config = dict(
    n_layer=16,
    d_model=320,
    n_head=2,
    n_kv_head=2,
    head_dim=64,
    d_mlp=1280,
    vocab_size=32000,
    activation='tanh_gelu',
    norm='layernorm',
    norm_place='pre',
    norm_eps=1e-05,
    positions='rope',
    rope_base=10000.0,
    rope_fraction=1.0,
    qk_norm=False,
    attn_scale=0.125,
    bias='all',
    tie_embeddings=False,
    parallel_block=True,
    init='normal',
    init_std_qkv=0.0266,
    init_std_o=0.0047,
    init_std_up=0.0266,
    init_std_down=0.0047,
    optimizer='adam_variant',
    lr=0.00106,
    beta1=0.95,
    beta2=0.99,
    weight_decay=0.09,
    lr_head=0.00891,
    grad_clip=1.0,
    warmup_steps=365,
    schedule='wsd',
    decay_fraction=0.915,
    decay_shape='linear',
    final_lr_fraction=0.1,
    batch_tokens=131072,
    seq_len=256,
    doc_mask=True,
    train_tokens=895400000,
    steps=6832,
    dataset='wikipedia_en',
)
MLP neurons of a small language model. Each row is named by its layer, matrix (up: input weights; down: output weights) and neuron, and shows model dimensions 160-319. Each number is 128 + 24 x the weight over its row's rms, rounded and kept within 0 to 255. Numbers have three digits each.
A block is one neuron, or neurons of one layer that tend to fire together. Before each block is what it responds to, as a language model described it from the Wikipedia text at the highest values.

Description: Perfect auxiliary have
L8.up70:134119117150148144137130110110141149097150118131131166144141152135200103124104166141145157146107087147134109095145133086100100137106140107111124130156173145108104092118097148114124148109070120128159087103164086102111097115113140094134148122155057105174108140170154127139120181115116147152132122104088182126065126126143110141137174175152092195156135137137145126144113126102120135103142156154116101095125160136149116155171143155175094109110118136125092101158091124138131115104139123
L8.down70:097164095119122109155128142165124168171106111110139112153165134150104137127115118115152095112180113141093147114135160129176143122136143148124093137123111125157107118126133094106144098128155086139135141098111135147140119123093152142140132153093143123149149150113144134095136158119117112100153127148127122092210124155066160171088091143139129147158138162126113132112152138120123165135100113152119117106070068157152109103107136076142133164148141108126122096149144127138117154140097145
L8.up167:152123115139117136098119113172117157103141138126146134145129108148113115093136112132124106099099120097127119152102164125125124145139169147108121172115130102089112154126091140158119108118139157159113137128163152142148121138108129162113152116108140177155137139138144147103146075109131108121094134145145130166110106101123142185119129157133144123140128116092104096078087113142141104134134114141140126167109110114152142146125117128138123072112091132153092120126151144137086088093176135
L8.down167:112124119089148106123135130146109128140105128133179135104071132120169116122110097124113159131094132128163104126141161126088139127090155086150170185122163160168137165130118144114181142135095114142153135101123126131147137123110094155104126155123138082155170124139125112165134118120192123115042122101111130112152123148137136156193109143104138136115113134131110093119121123077106125087103099155120148114101119130130127122149137138119182093163082088139143137147137141174197128103120157
L8.up330:116148131125115137196108121151157127127086126166122127076148100145141144150130163124143149105124133134143098150120147099108089124146138101152117146131129130155145121129117123126125124165128150113122095146105141111089125132119104106119154161125082147111099146149118138130156136165147108139107129137144162107123097126115112091120121171154167172120129131087165119102112104071131130114121176103138179164124148123162177123158116104124161122116130112131147126061115083118118065098121148
L8.down330:089095121134127107080119137098098141134150153091104114163124144113126106128135101101110097183151104134127178121111148180127147166082113136136139104137146114126132152159113128146118146133125120148099141108116126162133147130136143160184109111111158138170162098111160130145124125130121127106146127134150116169118120119133159163176114104142122137161108143153070132144173148180104121137138104110132105114142100080112064164066153133155103123165104135114092113162098164125131186157119125
L8.up1058:133120166151163135095116065173152125104137152132149103109110105116149117118122192108094120126116116136120112112117110088127142161128137155130125140148150126101144140145078171081155161138065104162168132106158159131125138105120095131139110152120143101148125144094122147132140146133132131154137124098130158118097133107137152093168140195117132154124109132109099101135131150098135132084153116146149132094135114095167116130116136143156144128093117107152103135145088126143101113115149085
L8.down1058:120137133112102139135113120178135134119111132109125137138153117170110136154109076134099122112110120134125117086155127144155122143129127085089106126131144108144162152132166122076167133157100125119155116034147125151141130127173111124133195128161131148159142160135104156096144128105170167099115110101108133129100169162119094103128127120121115149069090100115126141130116148106155139154152143109117152096129109148124108132128133112154147135156141148155118123129148127193159108127100120

Description: Sentence and line ends
L4.up248:153167115098171126062161133066115135116131147183127156130109111153110126109152106071142096108105125101114123120133140172131114118107097126160180163129154136094134094141158081108137156121143120143146105098108158147128103110137112105179144124083116173124114126125167146114144155113130190134134132109139094092118151113125127123105140145132156161157152114137129144124188111118132157148138121117138128112117148123119150131129156148144124094130119103143084140099113102068149135107107106
L4.down248:123122156136130112115138135089149097072143129111144127140112146133137125124135154134140135133131096103072121121113133115174120131164171126159108114144161114101148115148128129135094099120107137119121116088086128116123179140137120108170112139128122163092102109104127142138145103137164171142138151109112115082103128147126082125113109115133091100140145138130149154098109128132140122132096137145146131098174141136136129104101146146137146086151116110141124168114139099142120116107090106
L4.up595:150113105104126097094129123141077136139092123159129133124110113104152163113112148120122128108121126106135120106122117127163136162121127135141178141102145159088153104153114129135145153115142138109182097137116212112123132108138152105119133127081127175093126138080208145104146133107134108138163129135132099149122107143114124149148176134139160128146123123134120153144132143138158161153156126101163154128152122143123128136171131103160131104142114106150123074080112104090162122133149137
L4.down595:152134113118141138113090117104138111083148140132095188081073141160155170150115107103134116161108126103132152096137098148185100112153122117112151147144172147130152115102159122118134119138168076137153149134148152121126151139112118078145123164130120110102131125085123127143154121149130136155122113158124072093145132146110106096122148155121135141151161107148141135125107130178126158148135116150160141096147133106110180120097121125185114081112114113132106103154138141109139110087101122
L4.up789:147134098118111163095139100107133119119131136150131125136116092133113113142146119085102106117103136098113156137114113161118094110138102113151213160095182115088138125160164136113200165119131116116164084128090161110128109101146103085149150136119125129101166149140161135121154150130102157122144135126085108110123155144115112134134167115129139149164125129147128154142178149130154183156112138168151137131119142126116168151122181132109119118130092135151101124130137101071124117119115097
L4.down789:138117091127123110121130133111105079129147141129173114158093124166144094125131150131139104168124078122073132068112125138139105150135133151157139087173135158104167110090115148110135110144115118130130120095146140115125148140100113104133129113113114151160126112111162138123092114125159141135138121119124122159122118129121120126120120179129133127151144150130156095126134115163146102177135135128134136121144121152142118130117127179128128138150142148140091212136109117130097150139125123
L4.up1065:133143152068139100088136117068092112119132146136112121144132110116107119126148152106135093151113123105119129115099136159165096103123117114168182149150164133092135145198159144128130162137129134126164136128117160133102114095157141147141161146083134155110111141116172140126129109110132171152128128120099122112109145120131077127140168152132146133129136112139158157141176124122172156124158148147156145128087112149153149130148156151153135103135156111116111157113107105094126092129107066
L4.down1065:149136106129132117121136129137113120093156165140133168134104112134133127136153121093131107092101066111094109082119138142151132157132140144178137123154135147125144079135131135092107117119176136156123137130089171115115120133109089101136144126089127118146118177117159089095158086137136163161151162123117100133104147133123066110073179143118111130196140132126125150125104132116141147139146135175119127122119122112162162172098158144167151100096125108142112101144135118092105103106147092

Description: Inside personal names
L6.up142:129133146110176137111127128131144124097135166130137118142160150168151136150081165121164156169109115121114145177147123134143151123114116092123137094129149129134120134128118136125104126109142123137128101132112106149156131167075105108148092145123104129148153129117145115127126130141111110130140094155120138109152069167130083139177144128145115104146162136101141099138099129135123113131118153118151111151134133160137109112089095146077103139101147129106101120122117095136129157125175109
L6.down142:096097164145138138133187108118087115090123157116157135156152134094150140164116106110114103121113148141151121120148116149142098167092142086141111157128105122136158142087155130156135122112142121134117137071103132107080110150130120143125136119147131082100114112154096098180119180175112118132124088139104109154144108128143148112092146092146101139143126132139144123138174121135161093125140091101126066140139117160114086184119117116171168110117091107160126146104099135146138183126147124

Description: Table pipes and auxiliaries
L4.up501:120115127085094132149116120160141117155158138167120085115136089125160123146152169125150124121140114076126127137108120118106152121167129109131090181146149103142124089092119156129142166085159131117144106133109159101115137100120132159112089125194119160159148134132165131158159158088154175139088132097173144082100136145148057106107095156158140145139136161097108118123117149073136121076136131137142143124130166147117117126171126160150184104123140105135131091101117119117116096167125194
L4.down501:127159123120113174113140106141150152101122116135099092119132178111116143126093110146126131123123113177142118094133103142127145100104113158092171108142135161131139120126101095107157080118089105136129137100153132114078153142165147125161120136140148117137128133142105128107117119144069118118137109139117100171122113143115184168128115167116126133135083106159120136143124115157154088172139135135151139121156104095122128133104135116147102126152132120135148083135174142107171157109167101
L4.up532:121141120105124173123112114099153139100117163148110154146121122153185104140108125130160132077147091098098159113090116092134109152141057133112120121137192133137120126123102129104098130129126128123097086138115134129093130101145139147114150161118127114112138129115147115144123185057102158114110167136123158121112133116109130128163106168115134130101149135137114105149131108136105116156121157160139153136120155105143101173164115154145127123107190090153118107089137126126106161082162122
L4.down532:154157103093098110104126128144111100122122129126137147146153153113142167150137127147143112110142117168128128160074116077109145120139071102098141169125123071104136146104137103152154096072154109130132138110116105125161136146106098184122153161124145153127103122133110118112132141122135138093130171146159134134132109157139196163138122139123104140118131126127101135133132143079124142123152097132137123135185103104140165136110110096121102142128112147099098109154147137075136123113124122
L4.up958:152129128113131134137147085169112119154144108078108137141108078128129113101134131133144153131129111064113126122136108157160137123150092120170092135165118138101161077120127164115141176133122161137154071115094119107155112137135107121102141167135132125172118106119161134103165170120169104117156147110157118142151149115112127140154109173140118178095161148099109106137154124104137121141135130139128140105128142128085093168111144123159101132136154118151127155134094112120143102143150143
L4.down958:074125106150111103131158139105152136091111136147119107141123119117121156155127119129099097144129115190125122114128100114113134131083139176129127148141121118157138127112145126165110099124077153127150148158148107105119118139124097154132092132107165123139135116110110134125153163132116132135149097103130146154135144145144139149084109106157147126142158146097170127141109131140115134104135136167106135115098148167142111121176128113132085082151110082106140146115140127138113175129146141
L4.up1021:154143120158120114121119102116133135156183126144141119139114130124156125101093138129118146139108140128134130138127138144149156126146078148150104147121105111128100121095137113138118116104122131144151113129107124124131121099095092094137114095147106122150097132143135117148184170075137103097183122134149142158119131186160072172143104154157158172113143125114072089120147135147094126093101127112096155133094114133071101153189147183161156128126152118133156075117129149112109109094149116
L4.down1021:110156092117099123119139082107105127152175096181119058128161140137109119133122137133121120110122154185159106111133116066116137122107119089102146135149113150079108151135130118074198114121086084078087159131143155115175123145131130154114134133149109140133139117101120141133138131140130147114136166135127086166110110130109121138165096134074110122097087142118119130155165081119127140124136104177129143119117110149137128140136105171111111144118138134134129119133141121145203082164118100

Description: Mid-word fragments in foreign names
L6.up1085:178151093135197134106112131120103120100108120134132138091150129092137135130134165138114095094130132117134110154130086144159096143114113118131126173122114140128119155141139179159110144145159139149125145132139107153121119113147156107144126192097132123124127154131171170126136128142115122179095141123179143109115153152100102116144110138134110140118140137113137080133119138113148132105143136103147129142153088116117122104138113126113091083117126129119145151092129131122160131118108094
L6.down1085:131172080120104167108147105160166118137152085165117115128127136120148140118131173149135150129183138144157145102098105111125081139118101133088103160123129107136155137102146106139089154161106179135112108121164113110112067095123130170134125096105173139132162134127114082164112110152156127087147111116142143113107146174160102116111118108119099131138103139096130132141123123098092112146154090149107134148121108130171111142118100127187121124128160146146113143139111145119123142115078087

Description: Clause and line boundaries
L8.up55:148122102123156147133110111118120143090165086193121160134120154106108113134097178117100127130094124138081115136132136100115134155130128105147172154134176188106138123153109107113092141114128124120140134132101149101136150116162089139135164120117113133110136128088141103154133155150140116110146176121106151105117152135071099131073108163131107156159143159132116118123134091139127134112136143134141131102154145099134133164114128161115162115110124095108127107124124087129162116094140089
L8.down55:088127125114119119152137152143134162169126131118106145126121109150155124129121119142145126108151130092171124116111113125139130139134146130143113117132117115123117103109144133147106124131137119102091140107158094155113100147140167161131104113125120136144140144135121136123129147138112136110123119150131117134134137086162144128140131157163125127105142120147124117140074158121107121107134106111124129108136119116112128114115116139109113167109165104139144125133106118140111144150168134
L8.up650:163157126090132159073183100158116137115160119157144161127115167169119124146113130091106179147132092085077154139092109158117113154166103101139151133113138160120146116142125135123103157122129110134121132132126153138115122131123099138107129193107128119113173136136156121106116147135147144089124143100108108058136128130121183105122198137107152140176108125140110135170141163179099125156169149138150102104096129093098141143116115133109117096145099142150075127092134122140104126119175114
L8.down650:112150159167104113094126105115142124155135114129109141108138129140079146131135139132088124077147151166143148145099122132122134126137135176146095094082133117144104113168161110168115095160153150135115156097099122142127134138115177131111128131137156135110137165137132144128133137107116114105139112138129167122143120147103099121130107136145141128119101167102128116133136138109142147125118130135118126123143134122150112110136149120144160139147102155129121138128142150168122146136123135
L8.up667:091140108118130160152144116121177102087170084132140168121140165137115122149131155117113168141156168109107140154146117148153070120131090163141165148105161132088122133099097147115087128146105096142134111115163131088154126136112120086145198176078085137158164130122106129120116104093153131159100141124138144120128135168112081144074128139161127151112130163109131136129136110132108169108131150169162122142118134130110136114160183113110147129097110099142133113139139100110140129105122136
L8.down667:119109126126144129121100147137116162163127145110110118113123087131135154132128132125137121116097127115131108124116110120136156094146110143121091131153119121156130143123125146105143120141141108114132142102113118160161136143138142135108147119156169095138089165125133141144104098132129114160144124128130138134131121098155153131150144137132141112096107146104120117130136132120135141100121116136122095175135152111149094138116123109132125160111113124143128092091128124122125104101136139
L8.up877:150151081125165123114159108128125133089157141109118176142127109095110126135078147117130085155113101103109138135122151141147142137123169070146150157140152128114146106152117110082101109108057086129162112102118183106135113085120136107157170157132129143138164110080176170116166111132107154114140165118147148092130143157099111170094121148141144131175158141107117111129132091125130139166157172159128133173135126140136116166130149156126157093145166088123119125102120078128125128121123094
L8.down877:124123122151114107117114152156132169123128130126119131121129131121145146118114134142112122122153119119174124130134140106144129124129124137139127154107144147174109110128122136131104142106125137109116129093114106137133118125122136130133112120126107080103123149111142120145154145123132109137125133170165128130123140096162154101130142142143098105113109136130105089150120138120138139124154104113133114139105108130123111112124125115131120150099121146132157117115132117142112147123166165

Description: Foreign name pieces; at the
L4.up22:080140160128187130138090129144095138162121111137131174117155116148122131046152097149127167117128107100115167129091082157107118140123119121119132121149186119124131170094149113112109145137145100164116082122123124151136080147135118142144143117081117143121130186097118134140123146118183140115138120137130144125092100123138156078131135144145128153114149132128108141141145129099124138113122173145109148138097148113105134141167137133114077120060154140163141110097120127110121106145173126
L4.down22:145124102143143166138146114158150173075146161122107158136116132125119154136105131141101127135129142094143132140185132144147148108100096092172159143117143104128122135144122111132160163132096125146126071121150100066115131108112094139143136166121141101101128125125148101148124138154096051094085161145130140137153128094131109152114101128149181115074133121157114095074119087128161109109093139093112150108101124130157156132078160101110127131101148070145122112122121164145108102171127091
L4.up875:109114143133088109100097133118104126139150107143145128094136115176123122120158134128091151113123114102080163152131100112115116161127091101126157125090150129098157150148160110114106108121119130140111151128110139167143108143100123158105146103127134121137128132094128126153137102153182166131108097161114157097091109133110151078171145114144106119133126128113118135151147189117145150154127129127113094103100131174122182150111124144102110131093171171125147153118103128128142133157138105
L4.down875:110159113124169124094142151125131106122129104140112124134130148117101135141139128112112112115116110107131138109138077130086089151135154092129139124149110148165079186119114124149115129130134122092125119117084113184126083151162144095103182109128161123163167092098115130155169139185144125136118140102135136089166135144160114127132174145111123096129140105152164160107141129139133100145107136091074091129093135109102104165109136126121128109141123134137175160154113110116104109124087175
L4.up1020:092134136088169154093112111120108156142155137148126156141106098120096122080145100125134123111098113095140165167156119165138122109134105117139135118075141121127085098136135133155115150172113133156142094146151116112096095120162173082161164096051121108097096106134136152108130128094113181100127194096104114135095140124119110142113104159151140111139117104134099128129116117132114130137170171125135169113121117130099157160133115128120101114064137137163111139130097098104148131159139119
L4.down1020:164141099127106155130092114147126077107148148125120146118136138133128115176106170149132108113159152084107129144134142145149119148139124115117118105134125154111104167133095127131138109128114181087123126090109137092150175129133081129137118142151105101110140141133113164151137172084150134141133118135119116085160127113129139121156045112144128088099169121071106160152138149124143127125098109068096151110097139125146106070137166137105155159100097123087105103124127192160104136130127096
L4.up1044:110126147137150142110138166159139142136118128094121154136130119156144151085145156116148136140076126124148162127119113130130117190133110107160148131141107145104150127057063144158138153130099139103109087140157140126156099138096119088158163129087124184132160168156113090130105106128159114163128124102124122134086112110103117144105131154130127121126133130108110136117099122132114120118118163119143141103156105098114157129150145144129129146072123118138160150052112138117126125131178149
L4.down1044:102154153126085127171136144109137115099156090174111115102122131111101167149127156111165141086134179094136145120168097172140119186150177137147110147165121086098168146094095094126155102112152158103115075174106110126126125152142097113165184145111092142110121129146124102144126108111119088111113083103179124103120089143101110176116102139121130097109157123129128151097124129144156115108123109105129113101151168121137154080115095109105102119121126137134143148132154138139131142133140100

Description: Foreign name fragments
L8.up2:086131094115151125119085109158127138109131176131156157137128137111164136121128149130127176085127108132123142161124129111113141110097121140104160118105153130148131160153135120139124127105107104147126133148067140153153099096151164131136167150102131112141100141158142092139152165148091123090098171117109142155099125110143110130142156147132155112195128113106115077130188136129126161160137136116137126147147097139092133132181144102088105127140150135101114117131143146110138163125176068
L8.down2:115154137131138169140133130079167157170169102132106147141117103089125111101113149130167122175130122114145104120143152143129153141103149155105114094109119132140149104143135120042126099129113125108096139155106135138131152132127109159126148138137161088127144121151123131156088149114093118138145127126124145102119118131090134137093142117131110108109112131124097174090087096079173136157170138180167181098122152138125117123118118089139093098105118125155169134106160132151151144122108121
L8.up45:133165080089151107116151119134115139119121115100148142152149119133178122141108082099120110148084125113105157173172123096110104124111134111123156126123114150127155164097105158113087152148108136152161126131077141143132115157110113110111118119145115182155121166122181159109122136151152141162077168139189100116109150145151087111138143132104161131151105124094105095161124124104120140125154140099116110080157125148123161170165193094121135087109175145120135136127149131123133123143138109
L8.down45:137122106100129156146096105153126120153170120112130103141131103144131119143122118121168139162136107076102095149166106117104096132111122120113164113097097119083132146109153120115092122174176163135107139125095169107143162097133158173131090146105149132142163140135109180171135098190183127118140141131158088130158138144137091080092136132151173170150141121131139105131146116155134108154121146128135114164127143124135122147098116143150134140084145126150121108106131108158122118163123091
L8.up256:134138126173127171113127092138136121101118180143130141100122151134107168147120141090134142133129085132142136155171149179133136119096126091111161151107138139155140138119113078097107106150087143089162106135121144140140122112147129129147151111122050140166153147104153126142163135152161144155176100160133147118110097139144089132135122168102104134125094146106148096130101103143148150140173121122101102126114111145148148146111123174103118094118170135095199105098166107145127104093131158
L8.down256:146110087122119144135168150135124121125108111135142111140135122158145134149131133160138110151143194145099167103107134150158123114132120147136136118101118157119156112112157139135129133136162121153119127095122138117116155113126169134057140158118133146116115127126131093152109111115119152135115138094085104138109158159154121136084111147112126185087114140154115132121096108141117115120157127155156084122105116100140087180139092148163117057119099122119107098144116084143100145134169174
L8.up759:120135096135123137166141141173108122118122113131168173129117118125096160150125138124171152128085072155094125148153100110158091105098121159147117139145135144118142111107123120164108141146107128125170141155106122108098123138096156123154099081102104132137109157130149121107107085187135131092145098143176120141118125151160156090137130149153100141125095122130120087119149135103161128135132125141110091094176100155148121145128096090086100099102126154109132167108104141147164133125159114
L8.down759:131128109148114114083136117084165147149132131114126135099140160131134111124145117111104140147120160142132079101116125131137155138102132175137105086133088150135124119131148093090156139116129147116105063119113124104152159122094186140140100113138154132112144097108120108138147140134121153109100171115116098129115138124136143113108163123096149120135135147184099171118146155141137109147154113138135142138165157146135132139133157112181114111098072150163162142124109095137138147126163179

Description: Inner pieces of names
L8.up156:120129112099157125123148133136147094103163110143163170126140122100146145147091134119137167135153074100130130154135103112121147124101131150139135162097182172108137131139158124161107140134141108144166118143136136126103125126137106121111109129096144106153133166139127119137163087155135138161124099132147087151121092136141145083045110141111146156127138164109133106125134158082125130095152093130142113137167161134160120136149148153116113132129131120138130114137102100109121091121147125
L8.down156:135196091125107137116147133131118089128081128160121145140105098103116081108134148148130110130150154148168165132143170111125080130153142142162141123121145140128149102155132112136107129131114104104120118151133115111104152145148103129084144157117122114131152106113112149133149110108092139147109128106138091145112125162107103153132069152114117125060131103125108104119149148162156134093134146140132164136125149110140125151107116133126109141096092126138142175096148113096135129127140161
L8.up755:110136154122156117081137140138104133137119125086101202113110116128166133130171163133159163118108160108122164121113147128132127122118146100145113106144155136147148073158145161132158110089140102101148058129093127109123087157166113110182168126144130161100141133102134157157142126148157157147124109113193132107110151144102109142152156142163144127119167129149113122144162109127103126136112169122158100122124076093107116117158120112160090095113155137113138116130106118135165077115134117
L8.down755:127114094110135167154162170136103125135133118089105086124123175123123165093149131080129105139171117101085089132118171130170179118130118099110092120188120138133162111100113119133104108093149111128088135080159116138121091149138154171159114139135126166173068132117128138140134114107136135139126111114127153113132124097105154123162117118103082130150129114107122108106168109146132120182120143114176118142118125128150154095142109153131110134112151124115109133124091100175117109154153078
L8.up839:075147077140135147134081112113158114108157140101146165118131102096166107097148188133132105164145150100122145169150079186166111123142100112154146118098146163151123156173130121130116185150107150187141080126124086112088116110079126102125113147097162152123114135130128151119153107149155171137100155131141133126151108131112144113124136115141098134150146121161087124155141133120105121146165113129188141130119136081073114109142135123178130136102114101132147125149120138125141118129116120
L8.down839:102109102148120166128130111118107103139122136124086092122133144155128132142118149097126149119116130114129138113160161115111135133097186136123120131116201143140124149137120127149138105099143157119123120083120149136126144122124148147116109108139120120111106133109134124149124117129127114114124097135163136142112133118084148113145112128122133122130116180124127151081116127149138107166150152119140117149150144149125137128104125159084142128185118096105109146143154132132126165119132082
L8.up1101:092129106126195121162148120113119142136162096152145151122161132153108164112110133106135105114141140079119120133161122114136111158141138173171100165137122119120157188119084128151094138114151107156168121090098103156134162124151106099131131145124098138120120136119128130110196124131143097164094120154158117141146146178127116137100137137143138169134130130122111064135128128138152133106167129130139160131131116153142125100132134114110100112132149115138156109107116091118147148114094146
L8.down1101:135150137140129125113128176137129138116110140146107147146113120120171146164136119110161130119083132144148087142143153160107093100128130155087153152074111120152179111149086095129108095127116121134154142116099111116145092114102106111084119139151122148118156144124099135130102112156140151163100157127138110107113129160132136108101125163174109166092142142112144118136106118135143100121126164205147077140097091109149153139134133122133112099126164149098100103141108126121116108144099151